config.toml
vocab_size = 32000
norm_place = "pre"
norm_eps = 1e-05
tie_embeddings = true
init = "normal"
optimizer = "adamw"
final_lr_fraction = 0.1
MLP neurons of a small language model. Each row is named by its layer, matrix (gate and up: input weights; down: output weights) and neuron, and shows model dimensions 64-159. Each number is 500 + 50 x the weight over its row's rms, rounded and kept within 0 to 999. Numbers have three digits each. A neuron's up and down rows have the sign that makes its largest values positive.
After each neuron's rows, "fires in" lists the words (lower case) most often at its 100 highest values on Wikipedia text that the model never trained on; "fires after" lists the tokens most often just before its 100 highest values on Wikipedia text that the model never trained on.

L9.gate185:488489550504420494500593417530470570520560474567410548466535403495568502499541503442503564445494448514460429495549386488545500542522500433537477575523443411482513436481513556523458475576460495447490558526473511442436532623470504512485542437529447478434486544437449528529515497438474572499
L9.up185:435443512527553442511529461501539494543482534526506494535453421558517553542470455482452529506567505531458522596447412493509503592473575498484446521546425530522466489480418465580533523567507465450513495514539519584512522549463543589438469438471536523542566497425516458507546482412455533534
L9.down185:486583582446494477494505501513558476623426524520455613528518591492463514498538507621456590437403448382476483445527503504472490473430448495433512512472485598509423481497454572494440545498524513559490450515495559560643457471523481578535461502429544499441486503474475433505469405536446402612
fires in: "with", "a", "was", "is", "an", "may"
fires after: ","

L2.gate310:494470546469353447506597532468389573462531411417463441559503494480491547514539525453551554405519415400585485409471538411409561481487441513537472481565583452458553481528467454476507450546437486468451570423525499480459439447480483584534541520552418524458444539561488441430497486444475458375
L2.up310:488503537470581467557546527544559507470484542619443463543550523499511622484433515457461423514525485438521599498502491451466510470406464488500554520521450439553542488570455455436452540590505471515408537472452501498406433417443533458564482484545481472531543363594521547456516467520477445542
L2.down310:397466471505438528543523483505493460549525486394538445482426459546453462467576508475441492517537477531462484517496468640512492567564490533505436463529577539498481514488501563542549452536542539413554466534550468504571527544607437518450474507503440487508526551453378493530438545473553605439
fires in: "canadian", "russian", "5", "4", "2", "1"
fires after: " |", " the", " Ghost"

L7.gate73:508512506610539573437523502499537477489543507485444457526453466482488529538576473472480530534520414504469467493624447549524506535563502437490469514451470556369503567534490520469513481512488506524404465480471492507456486609531510488527580456520508504612460504382450474533509529507456493529
L7.up73:464519522492531464494486539506446421461469487474622594450513548503523531538514481552567486546404469435475438415548536472410569519474489484643524463555554479462542560475487447628432443440519490507496453551519580495547477497478498551563550427471484520428553445575527581555580558461531511535
L7.down73:591441406473415446484379462531445536640545493498486409569522533461466455505526398482481524486552470450483487495478534489501436486530524534493459506521502541493516537515555472424559529510486529486491520468484514465557391450522573493423527479521430506501467506496473439426380441506512585564
fires in: "and", "of", "previously", "also", "notably"
fires after: ",", "\"", "\",", "),", " because"

L9.gate321:506494466525481509526502528452533453449593548541501404496503571493502481528517592430480515372478543567558430434537468499531532483498551522478436554388567545433497501530530405454501556470476453425422501495393497532438473479470530557513477451521566547479455470421366426490597555487475531473
L9.up321:440526445477554503477489532506545424527527594442469501524447594487512384533517559495535548390517526494504476448571440477515426465459530570559555552427552506462493494561496528470519539478499428391481507501480502556430464508458542465601420560476553525522517529510455528405547611518495522508
L9.down321:479517472548516482461585533423497469607490536527480493437364361459442544477500616489463437548527520462484519499481468439448487506557488611554444421574542460500433497573531454455499481430502506523469478526509597471672466492413510455422524499364531472502515512442511518415516599500496417490
fires in: "first", "most", "only", "second", "largest", "biggest"
fires after: " the"

L9.gate165:536542524517591481492485474559482518589576471450458555526508455557579452523441463445540525501510637602521565511598476600467531512453497411391608582471458486486431462484550536522541509567527508538488424458496386517465437545548571536466572486470447522438446468455562471496451403570511464428
L9.up165:478472541549618465444488504489486454460536566510438576485496539506640490519479448520446495489442524553495504575485515556457433478410439473400478526540506450449487493534408488554483553479477601538612545485529519453474511506476586422423512450512492504519575515476572529531512557646490449540
L9.down165:431474469497481511509478448497517539454443519555519435522400566450498550500550483519375468577544448380506545480489497426469431501535477554633478332541541506552516471473431534434547484431512503498553535457386514432517459439514476503523401489434483516500475534504460361499457580436473474540
fires in: "son", "father", "brother", "husband", "death", "wife"
fires after: " his", "s", " her", " its"

L6.gate369:424442485509555472494557537515424493465598502573386396577398514600550510491433483457480461541544511436572475537513456522551549418461474395489446542517492547591476526480550461462554466451512409461561409490522543529470496539574601481440512635655460457452509472436540490594601484549509514520
L6.up369:519540495538433548485479434534460468551423562566506468480538469484503413484573538519520472458459528590519502546416444610449504498566491416518535478450548518555596537558444518521493421566562516546473507512540622429570435573473601505462525447491521499575485477455475509482471556511414589519
L6.down369:501472541435407474478524553473542510523453442439497509514501464498450527464508481509458472557487448480478599434548468458566468554462573564524454514564588487499449420482594451422515534456497407437538452424485486473484491400420463500493504474422535520496475543443467511489558389551456457488
fires in: "october", "died", "november", "september", "august", "on"
fires after: " on", " in", "On", "In"

L3.gate113:501509452491443458456465470548476533456508367585408547481498551452522522514528456477458449476450545462540508522433497516531529497486467440481490532505484447499420447410511471548543488428493554445448456539491529487409494604519566428535466550462548517520441526433497367536487564441494486492
L3.up113:510405465480464489443458543500539510483471365548468516508501522564507473520390585534504474504535547491542514540381522511545467473469490467500469514500514461542462480373536450501570475470479559540438498558541515507437554547457531563485442599404447475450443518466495523572515505486499547585
L3.down113:589498484444526449445466500451537500487428531506573479465504510435479520548509509554411459591449506474477440520439502511469454535563477456453498485359470557505484487618504480450582475581492486542522464481591445517513569453491487532495417536500447508544555452520600523512569438485486537474
fires in: "in"
fires after: ".", ")."

L7.gate428:523452499476492510460469518484453573486553498521517577509492563626526437607432486509491570412423476578557515498439495483522478422526572511493479495522472514505436500622455508515366486491508501494463512537497476449458448492635458461501475517513437420483500544489444479471405579517492441482
L7.up428:495532501465424520481448413478510605498506546547450498533592516533559444543537485498557499492399536509535621517545589536530493506379434505408497446495535495500530506428514481476469471587453537487530472501447494497520532490499462495464489391506542464540557520503542475429499529510498478478
L7.down428:611526562534500555521534494449571398523457478567461493531549535485438565437488535516465590497626436430616534486553524453555533513455481489534393545509547465487510584554526425494502525478544535511475481478486475523519485525477536481500484518536599481575473537451433472544526556496433453483
fires in: "first", "only", "next", "most", "last", "no"
fires after: " the", "s", " The", "The", " their", " his"

L7.gate107:545524542492452479536522471450516543473531435526516493487531455529650578499506503479516502536528393445494437459476379417534496468623457550523472597493482552629502439415518487398489418576569465437371558457390494597535532541456431492463540476508473495481384414508563522531435523530453555475
L7.up107:481519471503535500537479510485480476471556475499423463547501518517612495569496425584515544531480552505460506635510521524528487519544476394505564492347498472495517465443424539575435430458473519495524531473577543467509471518425515540471454555555495534508645498543561512457494404466469451432
L7.down107:472475542545494498481481470523513483513470520458581470476404519502574473618485433551499481529469412676489471511513475476544541452592551460573500501422489503431506460485342511531519475475491516470605483575582506472485469532465524571515491420614528474516513511485432502556480501490585440467
fires in: "november", "august", "february", "january", "in", "october"
fires after: " in", "In", " In"

L7.gate368:598493513498531512439498447394543492473519500567474549487531515551568565486501476430468505458517483474413502501474569482471493488456666449472500576585464599522498486423484531407511526533561558452462458432503533441458423493516512553492454482598489393539481502486563498506546568421455505477
L7.up368:528463513519545499496530421483433518551558538528512512512452538501427463421469485488489433543403547408551540527481539525486555511511591435515455487565555522514505587491506481547534492478482518517502449498425572432468482455523531501488547495480481532590380519421515524537487494552467511488
L7.down368:499548502594514410484462459459568395553477548468543523560428489435435444490424557567494516428499488455490490451537501460524494545425513423510528417503524448572478552469574592598448568428573419498499556452527528513516538476589518466512512409489480565529491500514503524435512520494451475637
fires in: "born", "school", "to", "aged", "trillion"
fires after: " (", "-", " High", " high", " 6", " tri"

L6.gate461:505576524477520501612534457584464505560552510465564493381467508535501502487498570534489452490433508564572563506516396508448493496494602425534581452433476585556485530508436529594495606532442476524380358524558545498491428620550496534542579463440595604535512453426542454509558510480423560480
L6.up461:558520443486499471543592577490498423479566471538446496440520449612492489489484603511420519483535506507380460555514616571509480526540483424533395542481484497457519519464498568491438464463441564478531465469506484509550529548572505560553460455612493441445501451475571539533447606457413485457
L6.down461:598483515505505448523560463505510537626472439474455461475452497545395529509507526501457536461419413523589550448461456504466486537464561350480614559527455591553558515477512553450498525425419463421469455398464432540520516501505475572491500472476528582471554515538605528557522524483444554510
fires in: "a", "s", "an", "senior"
fires after: "\n", ".", "'"

L2.gate493:466459536417460460516569500465518510487507553529514442474541465564525537566577621502478532543552500486504484446510517454507535574454477359581494411446446376453518506444493524538489545538513448466493432455541464534451528463467471467523539532408525513478507512477564474441553423509518487519
L2.up493:557432504504509575483457507489524563424551560485527592528477543480495485600483507551484521500511496491560454534496479496564452474455493489501522441467377489462524582466480502459548465492378432599495516426558479434437466542505406581557563542478428487560558464498490416480563474455490520474
L2.down493:415492371556448461580462425504601426471433541559519454479541428515463453508470444494532371494468509522442539471530522467459509578507577485573512508459459519495427515448528536511536441439544639474552514493445486520461531488505507457470532529579473500452524567541476574527444547521495481606
fires in: "2", "m", "atl", "a"
fires after: " |", ";", ",", "-", "|", " the"

L12.gate126:423574501544555434405460499453519502505585461543379516477591550571535518555537566442452515548520445554518564498512465532535560536564557403538453534476434478491428515538446510524514588480538609479519468421568450516467511502536531469585505507517489517462497574542477489537472560492497526500
L12.up126:484561452510476451549511532513484506464460531537502557430578632550492472446526479553487423484586512445456528553463436486467468497506497542441464492434436508498430425535520507469400494571475584409444475475516502560465459505395485538512438544472515562502476424522495484503526557425550423435
L12.down126:386546507526418402541433520506497544641473531523468497477474474592482478467483489470498540489551456462504525435560482519571409517414536421474477476467549476495491593493524520522442505489502509478509438605466516538489439579542432529474537499470509553517536448513567571491645359443548533462
fires in: "may", "november", "october", "september", "april", "june"
fires after: " on", " |", "On", "born", " On", " –"

L10.gate134:414467515623509463514434529473480534542509488449550530500428470425537549512426552487461487479573446475538484473478472500488507430428591541438452491549419450466427557547541359556465576537444529463443486490451466587480453465525497435550509470495582489591487574370394456489561503526430498466
L10.up134:513543518542401533536555485399590460509502497459465467441543531512624533497597401507442562575607434481541524463521469520502472409498514484496464521505502525516481470478450570537448520521518498444454480429461495504504585560616430440561497403485483477547476434476478569571533470489463531470
L10.down134:428494575611428440509505457604529479640536367593500459554449480442487525468509473483436413463558524464430419598560474400405511593466569422495516502452483538468417526482509501483495424402542541393464501522557508444503433562541525484550516437505522468484484477485527491438492491457506448478
fires in: "japanese", "american", "italian", "a"
fires after: "),", ",", " a", " an", "-"

L7.gate3:484416424588437442471533464447584501437494417529528485505538622517473541591550461436482481522527450484455468498543590509518457501561569468488457625505486427486515499496431491488474438466553368435492487470481503513378479540560437476483520465554448512514483489569548530503441576528479492524
L7.up3:533519431497476509416530527464590416539493550469520500560396503503489398425484521423525553535551546529492527417518399459498465483499564553533426503484552568509428398575472500491519491543495466425397420392432471484532482541560500523529536469523442569462381416516518535505479489572482469440
L7.down3:410441483533499419493524464479439455467468460451439477545453454502421501513514569484502430495527484453520546480469473541470436518524457454536461600437458507503481551505462498596497529451531543473513459434546459484497457556538546465395513547463480453427494453504576626464375547367455604581
fires in: "s", "for"
fires after: "'"

L10.gate276:505574484543450480575505386411509520448528597506512427509570611551474507506481521487540566503537511448442472494511484491409485537525583461524492523594555544438456544488547538400475508579526490479453469498427501574546554476489532503493543488525514555595548475509455467497596482604454559534
L10.up276:524473490489498449485594424463509501514552489542413525502562480410450537534451537517589528501511471492345462544561441443466500527443537530616483378450516543501552524466467531566542475439558515558476575539503518513580493447467512455542541560629518517529580556545492494480480454452447500512
L10.down276:477546560505504510471533546480538388562592477603506532487442528615467506550534544395527500577504539532527509420547477573488555513476459494412530445454467409524513482526510594536529469481513438385558525420455508514508427504566525514548454505474458456511453493547577540481486574458417433659
fires in: "also", "then", "currently", "mainly"
fires after: ",", " is", " can", " are"

L7.gate578:466467566546544456471478530470463539482528516556498503483617539454547497463493469516571479387456583490534526484521507457350521493477498527494530447577536533524502503501486515553478374432516569443466497514412489488523541539407549459477494547537465442496479617397486441507596622458520494429
L7.up578:467577555503469502541496481538447513547505473581354508480482488553527470559491374509481431493531464471420466438564587471442465440538488537516440436523564513493515472572454456592444392537540438454524482561543488538585511468459520403518494420492502556476443545543454601445498401559460544527
L7.down578:554536518531395515324525470501572447555444536551520548531588413520440479558500526362433462510529540578452549508387465557504421480483461432468451483548462498486466535550512530501547576484475442529438482426409497372498524519586519531436468564480535510480527475521582474440398452474435539543
fires in: "also", "still", "currently", "now", "very"
fires after: " was", " is", " are", " were"

L7.gate259:451548483590488512516427504432518472487603491531466565511482471523569527577511578476531467561469515460439547442529570496413480542435585408566469548460479514405446503466527556561418529445599541471527488413443494456511437536430548446446439493473492597566535461467514407452531576569498498474
L7.up259:527463465499385528456482547537493508615505434518499560551517447557435484519461599449466523446573510531544436532442464440401550526428579528444452471487491483455499543531534460466486487526548456449504528589506422488464566509509531540544460432497541499579446508505468513459467556501399526448
L7.down259:493434526486546477538479548392562503582451544528401452464505590484557435576461570504524526425482521432472453590516415440473514463505605533486542524549566556539548563509523470570454604580568491454458485491476540485575518453506469472521535495537460590466483472556527492529490434474603548537
fires in: "s"
fires after: "'", "s", "’", " "

L10.gate83:558462468532470480502427566509505538514511504452502474553445451486583464465528509436449460472442588509438436515560503474515512521564452559547573442455404544451463545561487532506468509483483477434519456533428566410535503489545466473521558460458471539501446472542428456539544574447478555509
L10.up83:488556467474497503455546430402504550425515410450541529415488441541577466516487368510508560602559392503598526512449469367376444506469448472521480537552476448448452503543470519605515553436552498505431556465490394499476542567522420546472432516482465473454537518441517458460549485467558541516
L10.down83:503537576524513546458470460484458493364552467482511443510476522537443402419488538403431480537555500530467555571510597546586560508476413579481563527499494507545479515509505455466408390554521566499489515504518482461601531464602473521466498464407486558574410582481540457567515409523548512521
fires in: "and"
fires after: ",", ")", "),"

L7.gate149:499548547588525489491535447589433527499523508489448484472551548629622513539514583358523564523455516348475488498512457418555501546534540510508520567478507459518510459510546571546511473480592461435490453519468431518442504599536540467600567474497533482502470442467429588574489486519504529497
L7.up149:439476566494578527453593457531456522526484543544401599416519456533535490528494503445537505525393544396428526538599450429489495486468467472456524603533528524484498549500517565533464501547516411483526488463472465541466485531484473523502565458470431494522552439378496499508478492508513464496
L7.down149:464478465441430506441484458453562499491458630573507569423501497479574482520549497542493517498386486475473512540503497429542496466512492508361443533504490568408437505422481441562530563453441563520533580544484612476500525443423501527475485507558459575497485530499503522450591541614443426579
fires in: "the", "it", "this", "which", "these"
fires after: ".", ","

L6.gate269:508547570471587515540520512507486530490446571471461533451546546515652619533543578409485542517457450557509412475538466490318537537590524450536492477429509519483502536558556494558491496441543554511486460571488483508441480640515566536557433507472544487539567480466453557499581521518394458545
L6.up269:469464464492465487527518532584619480428577425515415523459531435471576577474500594443489350501500419496498493515458420527538451509559478433394404503453423503508528491433530493472449466434536487585519577477541514515508513480403440369588416630544438442502520502505480479509519518576497492576
L6.down269:627539408479601552551559542558451543465531593426506528491412554492466486456445421524511465556476604507578477486514535500522515464479408601506489550546507541498517532539407498541549491584496494507451487493455508511471562534622499491473538554488563494480592467481509513539536572519525481395
fires in: "it", "what", "some"
fires after: ",", ".", " and"

L6.gate29:487486488538485514532464436487585547514608522465501555476529503512502436553593569453449554447506583530595622487419464599503528515499492511488427666387508528532422507520521514514441514527502520507419389469432572513458522535513517466547610475504493509477458512511504460529410550500492489493
L6.up29:553473466480428550433503496575486468523638569458566561502500493539451449414550487511482469470472467457500534452434431540482503559411531514494423526473524634542527467524437507519442525567538537439465510550406402534479510546525556557607441498555540563524486516498600502438546495472519539531
L6.down29:454534485544519538569565541487537505477408494499452461439426441506408510595493562531507459569540481521436583421540481507499517541442470485393510495548452470511467518606438541520536554453491383566532446510408513575493483485527499477460481445520455369460522544494508487574503531582528566515
fires in: "s"
fires after: "'"

L11.gate564:484480535441586501493494492522465510427422413470387475520440573525500524472525572472463436504430490496521568554493437493450546526443437513425457468518510484578447511528586403477506505499444506596477477432525580465522548547478546569402462456476433517484497512504493525579552458589437441435
L11.up564:526541562483487616508521510515509604466399427583403530500504546527583484400446505451566477580525436467534445445466491343418506475529412482525506487559524387507533619496514428532487425500511475447511548473508520430505562426501522589516542492479558510520473594355542509537520534572575534454
L11.down564:492471467474557579573431496549444517650447477461445510497484496464602536425557524452490607468475559596535501523519439524545487506492504542409413472540504602487476553458475534567518586432473487525484506478538505482486571595494488584456499553519435574475465532539501486448480536486453488551
fires in: "born", "located", "found"
fires after: " (", " was", " is"

L9.gate180:574539433519536429430456486407443507459499553549465482447525605522476530568502494468544648517454552549524548429495449487530529441490549560435490475458487529517422422550375493469553478521506454484391491398489454471525439528510568383481533621527498481528499476439488497386481499507469464464
L9.up180:480581437527485605452461497488441463500417556421506446545520601478587499501558475510482553488521529572445487584547400562573490447456413496527529506586602488481494495478467571530434536492537535430477558484536553528495523492462551445420509551563505537480530541505532609536529494527522466509
L9.down180:385528598524456467450509489482557483485426462479549514439530449444548493582609519547495507513448384460538500532415492558529501497599404491481470411527545609461492579503563511519489579475530471559412446486439502466543478514474449474472499444419533483552563444539510471514573529486477518593
fires in: "first", "last", "of", "at"
fires after: " the", "s", " his", " University"

L6.gate413:534464532512559517553502464509502516471636448528512471490519559518510507500568553472477498487594479488545502502513393528532557571541590413527478494468492492498535454504484464534399549553511479417480502491496475527492530466421538405620541431499510555531501468412406447521531477474471501471
L6.up413:403416540474569486524438507468587472536545525504505560549388534531447569509448523555521469542574452518543478475480529539636530483512488422462435485527520548519537394398464447480532539525559557425507421509518372474497463494537450550511454452524464413506491595469432531555510514548587480467
L6.down413:412541499486436508481464458515536483488466544461459461462483478597569543516458472429574556599436407454506479581608461474513509498543475547522422480461515437569597455419507406552487434459526434442373442527535566435398507500424480535529390524446431504476471545550415541561474486541542458432
fires in: "as", "with", "a", "an", "his", "its"
fires after: ","

L7.gate576:461534574506492507534438506502556563442492530553523429501472629523574570579474481494467519549598438599518494431517552518469486538594499472466504594489515515528408463532561428490431571509569507484495474576469541419375540511498483465485569520458544451537518558516548535448532425513428540534
L7.up576:534447496560437583545605363477559485493486481481490424495484568458518471490442520460481503528473502516568492494571477502564527496550480548552514519485538457556481493525567533591457459455534419475559510500453534487520541532540517507506573463495480498569474554484472519520523631449510510451
L7.down576:441562513430541483378445518476566506411515531484568437520460518498524509534590515499429507479497436438597450366518453525479452450453404477464538554436521496476466480595549567490558467524519520549477512474417539461420437534552501459583517456525449495507529527581453527463528425395468461497
fires in: "film", "game", "song", "band", "author", "series"
fires after: " the", " The", "The"

L9.gate573:541591482511465502479519443528571576454449495528462498483481566578572481531511584447407429536430557524519506477487593481466499495487516532449513515466493502502416535399518509536471451561417472470434551410453504400470508599500500539516590529528537519572429600530462476450617557500504529498
L9.up573:462549511423441469491576391536472500540396539561471529443442488435517594430481575452470529496510584491610516526528517489437560473530530548531466422343461551510579578527554457584512537537470492520479490558485544452436564525499452494507559437638534476581616464589521505457504484546520523541
L9.down573:587544537528469512420502563662557429462544571546507438560416518485569426459577566537419544489501511495548521517581591454453412503578467447415409488471422528474496587479522576535408494475458501534449530469435580447550462503494529519525579537489465591528465505506500488483544522496494530513
fires in: "name", "of", "as", "number", "village", "title"
fires after: " the", " The", " town", " known", " village"